{"hidden_size": 256, "num_key_value_heads": 1, "final_lr_fraction": 0.1}
MLP neurons of a small language model. Each row is named by its layer, matrix (down: output weights) and neuron, and shows model dimensions 128-255. Each number is 500 + 50 x the weight over its row's rms, rounded and kept within 0 to 999. Numbers have three digits each.
A block is one neuron, or neurons of one layer that tend to fire together. After each block is what it responds to, as a language model described it from the Wikipedia text at the highest values.

L4.down392:554553464526371394461430519548419552509452485482431456538466524460475526436580396598467472409497544455468394520405585494486476444448509563465515437536497540509429562430490460560455469467512550556487535646385432535507498573507535513416515564459584472457594543472453483571514596555529513546518556509557511463511453552467602474471445491500413550557560458439507442590552555541424558488430
L4.down427:533461514505502392474431418486479532504407510623511501547561594481420591510418486483557420517572524502486470427422444493519437597485433477455327483550506466519517512477515581497425593569563366617547446442521533527523528562490511544558496570458461536448555476536561525533434562442516470446500576438484479457446496471512483565496476443524502527478537464483448445540397486472512522463564
L4.down644:555504496474441310438485428586482528489524495625400491466482589450484485462521451515524447420544465499505518499504623480658434522373468588382462486538503517433513503521531526519434550574512391495494518564453533481502585421513596641471451423481565507527436568484484420534494434450549446421513514547580549517564470404463459495494546498475453435542443569512512496512535482460487514461515
L4.down680:536487443512465469426497551549576494509501470460500533532454453514526460532437521513560467412506437503487534403474495510489516509452471476493513481563482522554483429547548525473478593550514508487400518424521499486427389433413527474504490521521430467561453531465473472566517506461588514476554608433491517456494551451523447456465470405469485522525461592436562622488542530579537450504489
L4.down686:497450462512488194530537513581561524469478484614483519394498514523518495539509462506495453510515492519544473484481563505529472507387477528602397536582504510508495527544485468518503550510504263488516465518506521462468538471486561531480478510477523473458455509530464537512476534473451470505518509495465510451534507422496492491452517559476527501472479464436567534525480476490522539515476
L4.down721:462438499596537380523463554646519455488413575576497539461540534458490512486436446553516447369557450529501414528461597470537506497385428475417464476521508489558530543452482507626475467537479349566451459540574513472513583475504531593427539537494521459545473538449482462531490568460539461441508552433568503447487470448411495568455545512504461566487482513498452479490462595529469509477527
L4.down727:399436551495501438527400485485568521437451570475546535385423503517441543509569498550592491475533480594525440506449463530457477460516496561507447469499534550451547535532550474455413542533542454470549484470525517549466515486532449478528500546512558487463483579537535593460464581580593453513510498499480465460445460476522543545502455524542511423535510449471526569487449463475462478498599
L4.down737:518495503646513414541486483563518461563445605606436522395481425494486486428446458530457452490548489557432578440511495568526468500488513528589524521471585428516489481516557558543469519505541331484472494502528510489542520541519490490510417547486509507505486557387563561483519490477515499481474501546474454443440520484556547523500575511494514445547555489526467531518477493505557625559456
L4.down752:572550540531482261475446496618453492469380539551465458456532512369448486547452416519546515537483463461480414526525486434569380506479465520545452493576526542527384482489514619513502465531404286463441472487541518505517534519492598556505532572475531525456523486482481493433453567572519529445526517529505499461588485482492502526489452474466468518476451468506469482500425548479485463525520
L4.down756:524453509430540418500518483468476465516507533475462526428403426517438499502485504544523481450505458399458495562542513517521551550569512450576534467533560515489441475545498552442428461395515426535457452454474473470488473487562556407519509540493454495530526612454505542553488519480443473515413573427621457430477485444511448440510392400549578581487449495499476503546439505574517564463583
L4.down806:433546544540488518430495540567496490439532586477539524525495486528613534520496506442473476549453495496458449511463524528471502500498460465495445510456457453525508476608548536557451471548536504454515487515643517525529471552470561513527585604525568538514457408541596510527430499597529464432466472493503598458515471482409431506489536578418505520587410505453546580535497497490401525421471
L4.down809:587575430510434469478510481518502567528568516548401490501481453528502537472472496497513409452518478487524526537501468551446483505567459560348479531493522445566512511412478536528534486451473500531497478561437454445497547431502555514582461607485553458482469516518540412481484474468519553411497553501515516559483498581458540483487513559472440492479490623466419480542532472438517596436370
L4.down866:498484555451469439476486480470544587525561390507472524449489521532503495459451522408566463454499471558481539495486531465513485396440462524427553533559489530491609530537485464455578514463526430501595526647474460448474490488456552508458458552471536485482515547656465482511453545485471500551563507583403493497529613524476639492449518406537481468466455561395552532495477536423487534527391
L4.down894:492500505502396494507456446404484532576504544521523493561379494459467510514481537541470512505505437504441393439438542584534523525513427569486506609512505566516596550485551466572495566537395535437524579464500499528445474546477537469472446447465520445496500551567609516495507595536479452508524445531504514410493522574574474521578492482497528492427616542424484524479490463452631465506551
L4.down901:587568412426551495547489380458439490520517477508426511464473471485608400465418519507467427538486516452440594539467475534577500531425477440448588557498461429413536497521593590422579409463472573445389446514463521452645534477501424574462586489448492484520517555572494519521526521533526539526539520454503506471507511502469501424521567445481447484486487550473444572505596516572524506550488
L4.down940:507515474499486308453493463475513512479461478628436489430429594483442562480511462571499420520573474484515480496517617456634395418382451550538443443516551569460523463509499509492484553573487315511528453497496480493568568426524597556503459473478551551529472577526512461542449513495500505466588512497543532429546445452491454466493487465465487430579474511491491503498456506466442535504518
Responds to: Section heading start

L2.down563:530561520523437478460536532553508475495502531534528504463485467434486580474658598592464429503507443503461511479629538437516470398541579541435549510441472548482462540517442471568352471572449440552497556512560485462591456473436534584467468475409503473582508491610532468432444585447517529518462475516510508477449571461520449616512400463581427485491507507466451484464499544542570568514506
L2.down644:441521540352489493502491446619521515500472504577512527612570447492527579522522454495469494494517559432451543479499468477501514510543501556521437423553458480466547440542441483498415437499539490466549574423505508525459497540549568450445452551509474371597506460410508544381496481538508528547644433477465485477582510513420503452550480484484574443507486400543505513517502535508497553401465
L2.down746:485549569522486609518560397505419519480537476426544464528539559458495574443462464474494465625450475520502409543437488497412490514522409430432421529465388469539474472499498525450454553602529476581562541457581562508516559418420358448510537558474485514484542513518544528465475523524593513520499542434473568445389426446517448566537567475476444467426435460569513514491536451389522522431542
L2.down791:503519483442453595462521514454526640477521565549536484514523433510570565416508498449522480548563419566540527475428563560487495350486450473554419448573545564522560404591538450468567614480484501470543445421506570562464491528459509454470501474551524505583459511533484554553512430523495401486488511512564425501428517499519474475442465573484410533515523562490509453533511436498515448467520
Responds to: Infobox line breaks

L2.down100:476548497524441486550511535489519464541546554448490453508460560465559509477562538553534604473548459504415511484455524541508503569517532406530476587582554400515507549506612519465495431515620486471444406456520519537507576444516401531547462414435474516532509484491411410476376447515481551529524386560482540457502458515528476463455510458484489507464406481434554398544480550526492542500469
L2.down178:499597452514580453416531557445490518399461539426511552472468566462540542412566497540553522387467493490435544514491471409548551402462404393447466533531421522554563496575586481456537562545485525478470485523602420485492583445547536526548501557481599474512521509430558531503462550427552561449553508478446509463482527544482522526467553496487518528529549453517478538543450490444539470475536
L2.down366:500471475571504569500428560552457545484456551460466437466543421483528439504604453560564485561470619531427466499485472472499528524538526496429528469495581351499510539473512513493604515566572517479575495563547451580518525489519465511451477562570432592496487585608449462516527432462452542405591398464572508511552507438529451479396458471582427509496440500472425476509523453475529574424456
L2.down512:448512541481547482532438503492506557507425387547460403559518479499466520623509492571470458473580453507530491488491522531596443491399443476483502524442556497472619573602491462446550546485557518452563444507508543497490588410459409429483605473478509538467563579498464430562425543451547529631433492549554523488404565480554512460405537501410469468573486452416478506505476502487529516462483
Responds to: Mid-word subword fragments

L3.down551:505588404487580457462567556471517487462396461483466527518574556480464492479490456537455510467511538481420479465564533514510547415585455483509467499491558534433491502522459522597406561433525553458476449530435521469482535462467498561487615448468512530462489523590521388536565448527452507560462509531480473454587503338516468538539531432480489561458514544417573553450559442535498535503449
Responds to: Mid-word subword fragments

L2.down82:500436581514467581461456552449390536464550479551546586521512516592547510469539503531597508579449442500505443585560535539492502501512441570426549496494478522505506478520444408534504505507566458481404460566508481500441444536458457551468478495541560552528490552528542452436421491535479441497545500505411580511515481488455565561452606533545423492500416510380493449469499500501489611455602
L2.down187:520482373476472520500441490515461561479536432506437469456501502512543503545550475466520443518482506544537562441513503485502510480586489542500508337526385470527492512433383387577500543385447557587535611481394580522561496529525464524517522512617435477599557488494480483470409531514568468589504521486499448454519449440469413484582456421481533571563609467491617454459537480518502495521524
L2.down790:505522537402539540511515526432579509442538521498532521461523472520462533528560405492538461489437554516568469460469525498506513518511473589431499472469473419491546549544490465586549505414538480533498541590450522500446490528429552537486537483584468400514487529610454522508551556409550428537490597491388532502536534616483494523496436517543545519518448435514449440510492583431322480514557
L2.down950:506565473528513514437547449477511458512426573586531487574503492489546497494496431531423573516558494447509530519484471475551455471498454478486485534645454469574503415570508450520552565480437431550466475515491391466570484447496437551636559458404502600399486489529542529466481525545448413511574506534569613476492460479481453438585523454570463494541465458423449476428487510521551465394464
Responds to: Article "a" after prepositions

L3.down767:546493491588506458423459496458620504513467435435467565478464482551544454514573597476526525463487470481474534525491501621533411462450424579461511542598598385517498553486479503447464460474600502443484416439565488517549657499487481462537559485413529465467438448456462506503514416579532486461568515564579403439514476501516560455489413578445453572556495503420494497449485470500496510542555
Responds to: Hyphen in Arabic Al- names

L3.down958:523518590546522492578441488529488505488489521425494534477403569447550506525465544473489470450503496531520462448514515445465498420426394532428441422501557478522456504533467469470526508606516567419480572483520516445562522492435493464430549500472557431513520433567461546603492547556531520509569553469521504493516495429409460516584561502456495452525546594438486432581355493432557460483463
Responds to: Wiki section-heading equals signs

L4.down47:484524519503523385492424504507509466529483504566469439568433530467463428443545521450513477469506618423448430635605464557488549441562477556587369478448526478550568507415471545507527534457493435483485470494508500582507596523507450514496583524475535506483532617500459494453473442521424472499503472499560464585478487530629612488518585473461432520541476541497558582485411558504520527488512
L4.down75:479493404513521487476584475473449473505510588562496568545457555499634460591504436455506478558366523459444517562484604474452426483505529482531538464503511479509543501423444461610429567464524522463444512504541567432492517453506522578513467534523570472550574451491450568532561479559486573521454443458584429567468478534523468525576558432468403528481437456436495513531575535491482538417526
L4.down120:503517546444510489517469468617506440408453521484454503476513526480553529492498565489484432423557470462461503568516481461467540514423591472525550552468557510593478474517519519566535526571470469483546510480526453611442504498471540465467524488473383506513494515502539532574512557569397472458516492606539474529405518541510501558426416540541582412522508457530449496550512471613461487544454
L4.down133:499521482504554480478526457379482451473465483523522399457469549531563490454544499505479418487473551452495508481525583558487512490461637554489445592519383431478501521471502580531586529421583563588461523530482500459604486476457461511556548532435510536548508484525529493573462435445555492521579415521494544513446474451490491488475597574507535524484525510517497534559446489583497566588497
L4.down179:477354479550493543470500462537420454507459590513585442507418511541491466496519592554509471467470494446508520519473533471625471518462471553517492424495584448539560558467441579520452574453490510530564506430510517533458424576553563485470516583487490506493556557497497488492450494553458569553472560575513441567532587534477520463480438496550586617507432516431455522486518485510443468592510
L4.down212:508542499516557586520398533444477574453527471459398448548513500541537561476540442496539548446442528482560348522519451504533488505425481462476472466500594515441538624526485516553483490495447482512440561569493564561513430590611534453518575523496442523388486523473467445527528508489450471457503557481536464503483531496550493563450457510464419524454471460446482488482532423562510603418477
L4.down404:523520527518533550458443517396484434609463361478486482554461458469502475541422467535490529442452548422492518482424447485573520550509538494486525457668473513472520534564478422536592538556439619481505576534436370475603461439544516531544511513506511518530525487580482560543443501479544483537470512456550568509454572516585497515521417521591479487524481497411427629421528460523501545547550
L4.down441:505564482452532442452443440566544513498461393635418574441403608476530446465544602489449482520497496499486507418499536489601425510492448509399594455502512497457418444448495603494449546431468510557554468473460403544469572478476567608489499446464529526488565556548546496516510413543516520420590494555486429580570515454491496438506489426556482440435478552523475475561516494562590545560446
L4.down484:499480623492453562561548563520499474439522529484464550496550436589510557490584591447545447399442486534527555502411564475621494477543428454500468541544466580517482476472504535568527498474491520531451507521526624505511392442466488581513489441573475477554549550514456481574558495462506439460494487470454466464467413500414493488543422562430472494451488580463502474506468588608485532481537
L4.down507:507536554429451623542482543527456397469472607519616399551519524387561623422420548512538483498587460560479557455466455611454509511495442529495482429541500458464529457441452565502492477504465544506599538589456525493504462501476459489492468532432496443486577460488539430463449524577483362487571519459447457455452453505505534539533520435527487532436469551439495600450550459439463556526511
L4.down514:446452509425506411583498585513564432490568560516464512565525575477569477504473587520541508493534583495441587486472502457440522570419550538566409566475518513450490523484477457531531524402580493510478495518462442588477453493536507389600537554413390500465599487464505417568493518591390457512516503486465512469518552502549519486465408563488440613494448545488506460523542560470524513516527
L4.down662:407485479434460538550588499491527634524558521434532518465378479424552469523512498515538499570497535502569538541496442612513485507471445467542481422480467532523488579439454582535493426485466467554519505550550436483490533527470486529560604453534557491392494563560574529368542587521486471483523565480533471444500392459470464522540454463439472512572538554526429467427583578440490517419535
L4.down684:521534485564393539432493532459473504494465569529484583506703516453543514457423453492444451415558552464465443510595469469488501499588460509457520545492468506529461492498579475479611425536457517556476554579485487489490448511428475443516456525437430431476490457554562502597481540439460468494535526487463436487476569489499516565486494520520500483521511607494517546491544472532495406487528
L4.down827:404534558452433450540545547459511493531551568560375485612420516505539516613481455482465465481565403643502602520554520496449508502463409499450504523464525538488472465553513562591404479483519474458504501454509452497393509573514583553379495480480500482468548550492593544497595587547548528499475604502433469611472470409429496590540470406445452503491499469471526449510442526523449563527535
L4.down862:486431512529534530495414490498535437382511478513530585523520519477491569454438498412512495474497431507553539524609539488528495479493578553494474538524479568525453506463489449592487592563506531387536422478410531513487521621551557513527452514524401535490481432500575445432438571444483496543484488555491439486533523556450514398474516457514593481530500480467572492452413507538522486435596
L4.down1013:506509443508385415363484586502454486416512499457507603471535499531398542498565547503461457515455433530507454446429488488536517419436545477520474532549475613485496595562532552535499528421466505480601579497567498610456500462504526511522462539449394512516505517499487441508413552538547444588474546517449431461547459532534519431448400502545523514455385426520564549439488456625478552570533
Responds to: Occupation nouns in bios

L4.down15:534487550506517477475523478471427540518523483429548537500431484508437516438579524517484520507565492536568580475462564517498466535457463527523574473440584582506527517489450428440431345578515396409433448494528550477528485526594454533463457576495494482546475611532522540489533485479535541517543462502530408506544531534492542550490528514488497441454440595481511530530459530441596473535478
L4.down164:560438498469416460403485491525434462418506488506449554595497592449460415497540509533469558453521468513490491427507576464530451533507528456490558562408519476444615503521504450532431512513455552563508577502470409508572470487526455538522494457485520471510496540491527477524443437523577566456525492560546487444444583494450402531513458426422563463467462500460419536465497456538525412444414
L4.down169:454467451452511575435429512488529452445499523405559465496439450477554541496538573541467504427508558455531366525492502457570530520400380570419512469488461457557557569478513510457465576424486564492495506510570585494488452553487425533587536585575536565520504465524486524502497485433546548457479408465435478498465490453452508547493484517503425510506479514583494462438529400519585470461517
L4.down199:520423533542454555499413473500452524554516465513475410502522594559430483467525485496524419544440438602553398470462442470522539527545576582528460431541410482439516550487519518488523508510548568467510477475373472590548496585636482505481522481410534516453506487401552540518542471615597527507614459516501479513528469523500362556539454487612598363499527448465479474469460529445513563533522
L4.down201:460482499538543484476560461457510498399523488438628556527528480435524489473540412440373478490438509422474555548568487464475545440436530480508589496545486568419497441534469545456541519508497489479518498504482564524502456563503620397506460492573418503516545502440510547567431458521398495534531588503464501453522504407470530552473501506498438549498534583553492462539514392494518501519578
L4.down210:501477528480496524550526519463446414534475445481482422469341473458574542516542532531449521504570598546487407523503442461422471503442517425351550541504482467464509474566493434465519567472511511533490641493664513456483470399515500574535612551565462537520458463492501414478523569520485391421492500498509595482535597476559486455592422556469534490486514504526476479555530506550565420499469
L4.down367:492455530510420386503436520546543557516476474526552508488515485479549476524557598633512469533471489457477464490500579580525506512469474470493498487534513427579485597495466450391455451536466435543459462501526488558403534558544444611388491496533475581483548504449479496466477539499594478576592532498485486483578466504536489547475543424489443533534454537502469428527504511397512532384508
L4.down377:615501504522588444504448539641437560500500487423550550535497498519527549511560449483574550496414479472575480407522468513468511531466510544542446466365569589656598473531504593559533425475421465456444498514590538508488469450535541578554468569463497526528502504539441582573558428500597539499511450423548496498472406499511517446493485524401504595537422405487489514496428492526586590491475
L4.down536:481477443567631562467521479492471521425495579448473500588481514609544518487503515627514527508579516471558449548439507436526475470458438513536495571479439610597518456592622452463479517562517525496476516504527555463514451507497461470545459455546472543525529444539591412488528539470502500433437516491522454440498453420444587548588549408407597454569489481419407404498544446413582489523540
L4.down576:454560371452387480488518525506481462510558482510494498531463510427483411473441574499469488451441520542492506483491584541521543505457459532559537501456524480489512449558391558599476567527531530524481595465496518585519452459431443470500512548543510454615460505508437521399488530450502529506420534496468530430598483430441456496487483569464479496472481493548431472416569527506539548472593
L4.down617:394491504558508543550470531451549535576556545422560491501548483588557499486536484519526481452503481537512557497517439426486496481537468582540415415510555560488514517544520472526499463443427537507445457504483541548457539495525510515548539462541504539508418525507464462525369461416552511560343556542551396479482504508372549425604516499544477464634445616532441502503388505563530519531539
L4.down837:585526355600526491460507437444475520541434415563481415488435524482479505475526421508422431562461570521516464432500428545466500498410501551508474546440496519451522509547482425460517558459441500500545515521433419521483501481568459483494491457554458434430435560533455527493471530407500471443439445552460444636506623490439568488421434526588542494494526410535467509558430485548631520614415
L4.down879:489410501539475551560452413424516556519386392477497546472524412496507544548524462427513531535441522501460533469465551446468507561578599485511541559480497551422555485472461479539517505452506543424507558518538509495472559455613548489448494484529523430459499428506501429527502535537441459486544530447557502478500511502440443548492421496485489495514485415511545452573492548525486543512548
L4.down981:506522524567512448514379407472489514513488545462543521458452464523466458532602525503562483460565502527399625519391450544386544439487557519449434499575546547511470451578495563478471446480461400458543520526541544498471449502385547551463527445484512436532543480519595472535544507542454463494492500545436444562546634411461596571539534460477559489561547474504553558465523505479487533487504
L4.down1003:397445570421528565402538577503507447470555521517558484489519415571532483479512525528489561493474492462522450479514476447535539555528528471441352517376522491525576469551483445450557450569478555511483466535541569510566528495494416506572500407516455448495509458427480572442563519441517539490467591561509474449493475523552556477480578580508441505564403524477505439489479454540434540521514
L4.down1014:498536486573548581531303532453484573536436570488530470488482469511470622460484523501460478553459552445541448464491530494445484527449503520493461456491439405580507479531474502465524433565494584484392512519567509586546516462474583574568574485539462581449491495466544570472482527568442573477553548496554544544549494484494513541566562484511492421523524477561479449492475464465521470471436
Responds to: Mid-word subword fragments

L3.down639:439386527525503587529435421453403485486517510501521476504532456523591490528588577537495561488459511475529415551553574639576456460521502529476451409572435482534541459459474514432476427519521536518599496519502561373526439415514475469402424506498468501554489559518560515552520455569510431566453528552503507471537445446479425461437490430569515377491489480468485523459531533514592554495462
Responds to: Occupation descriptor word pieces

L2.down202:460405465551513536489493411483444508533484474501552540487525471474527505442475536597483577518527383523393551474489495477469502487453508434524416557499444586498502486473488462476465538510460576574548535514552478567475516580525480533463481613494601587458602385462518585461513450477590545418477456408479434584417469430518480535471490548471446474523545485483557561503552485437487463494607
L2.down220:471523492505501539468456425614525479543453530510510497539511545391479454437588426502450539549567426514414409511503536459479469510536463492471535524420515541472536514521461535559422572448444491518483476499534519438369503445376422496496503492430487442466514481530496552544589402495610508545408509543522443541547470499499568549494588545378469489507550543456549554544505485422498535480487
L2.down280:553606544551500493382564343547522529432498461515535582451467631444480537485548487589524533448480541402410547497536596462520391504450368507467457445516519576550522436542524574472551524391468512429523501443506563526514517446601413503537522540535573506473559527495479580548492525514478497508530520459501443506440523474429505499471576471464494568531457430425470488378495512593495571521567
L2.down498:582534404486520508440433468558514457593606463593528545536551443512529510422383426522505569549517472492486551403525577444447483568577366463466483583544548467465558471597487531400416523467525432519586529499476437529430483506510427539472493437422463546444444453499562520446520532531562609496506529521523553478601444483473566464441513498486451500461423594531535475510541454504503497438532
Responds to: Heading-opening equals sign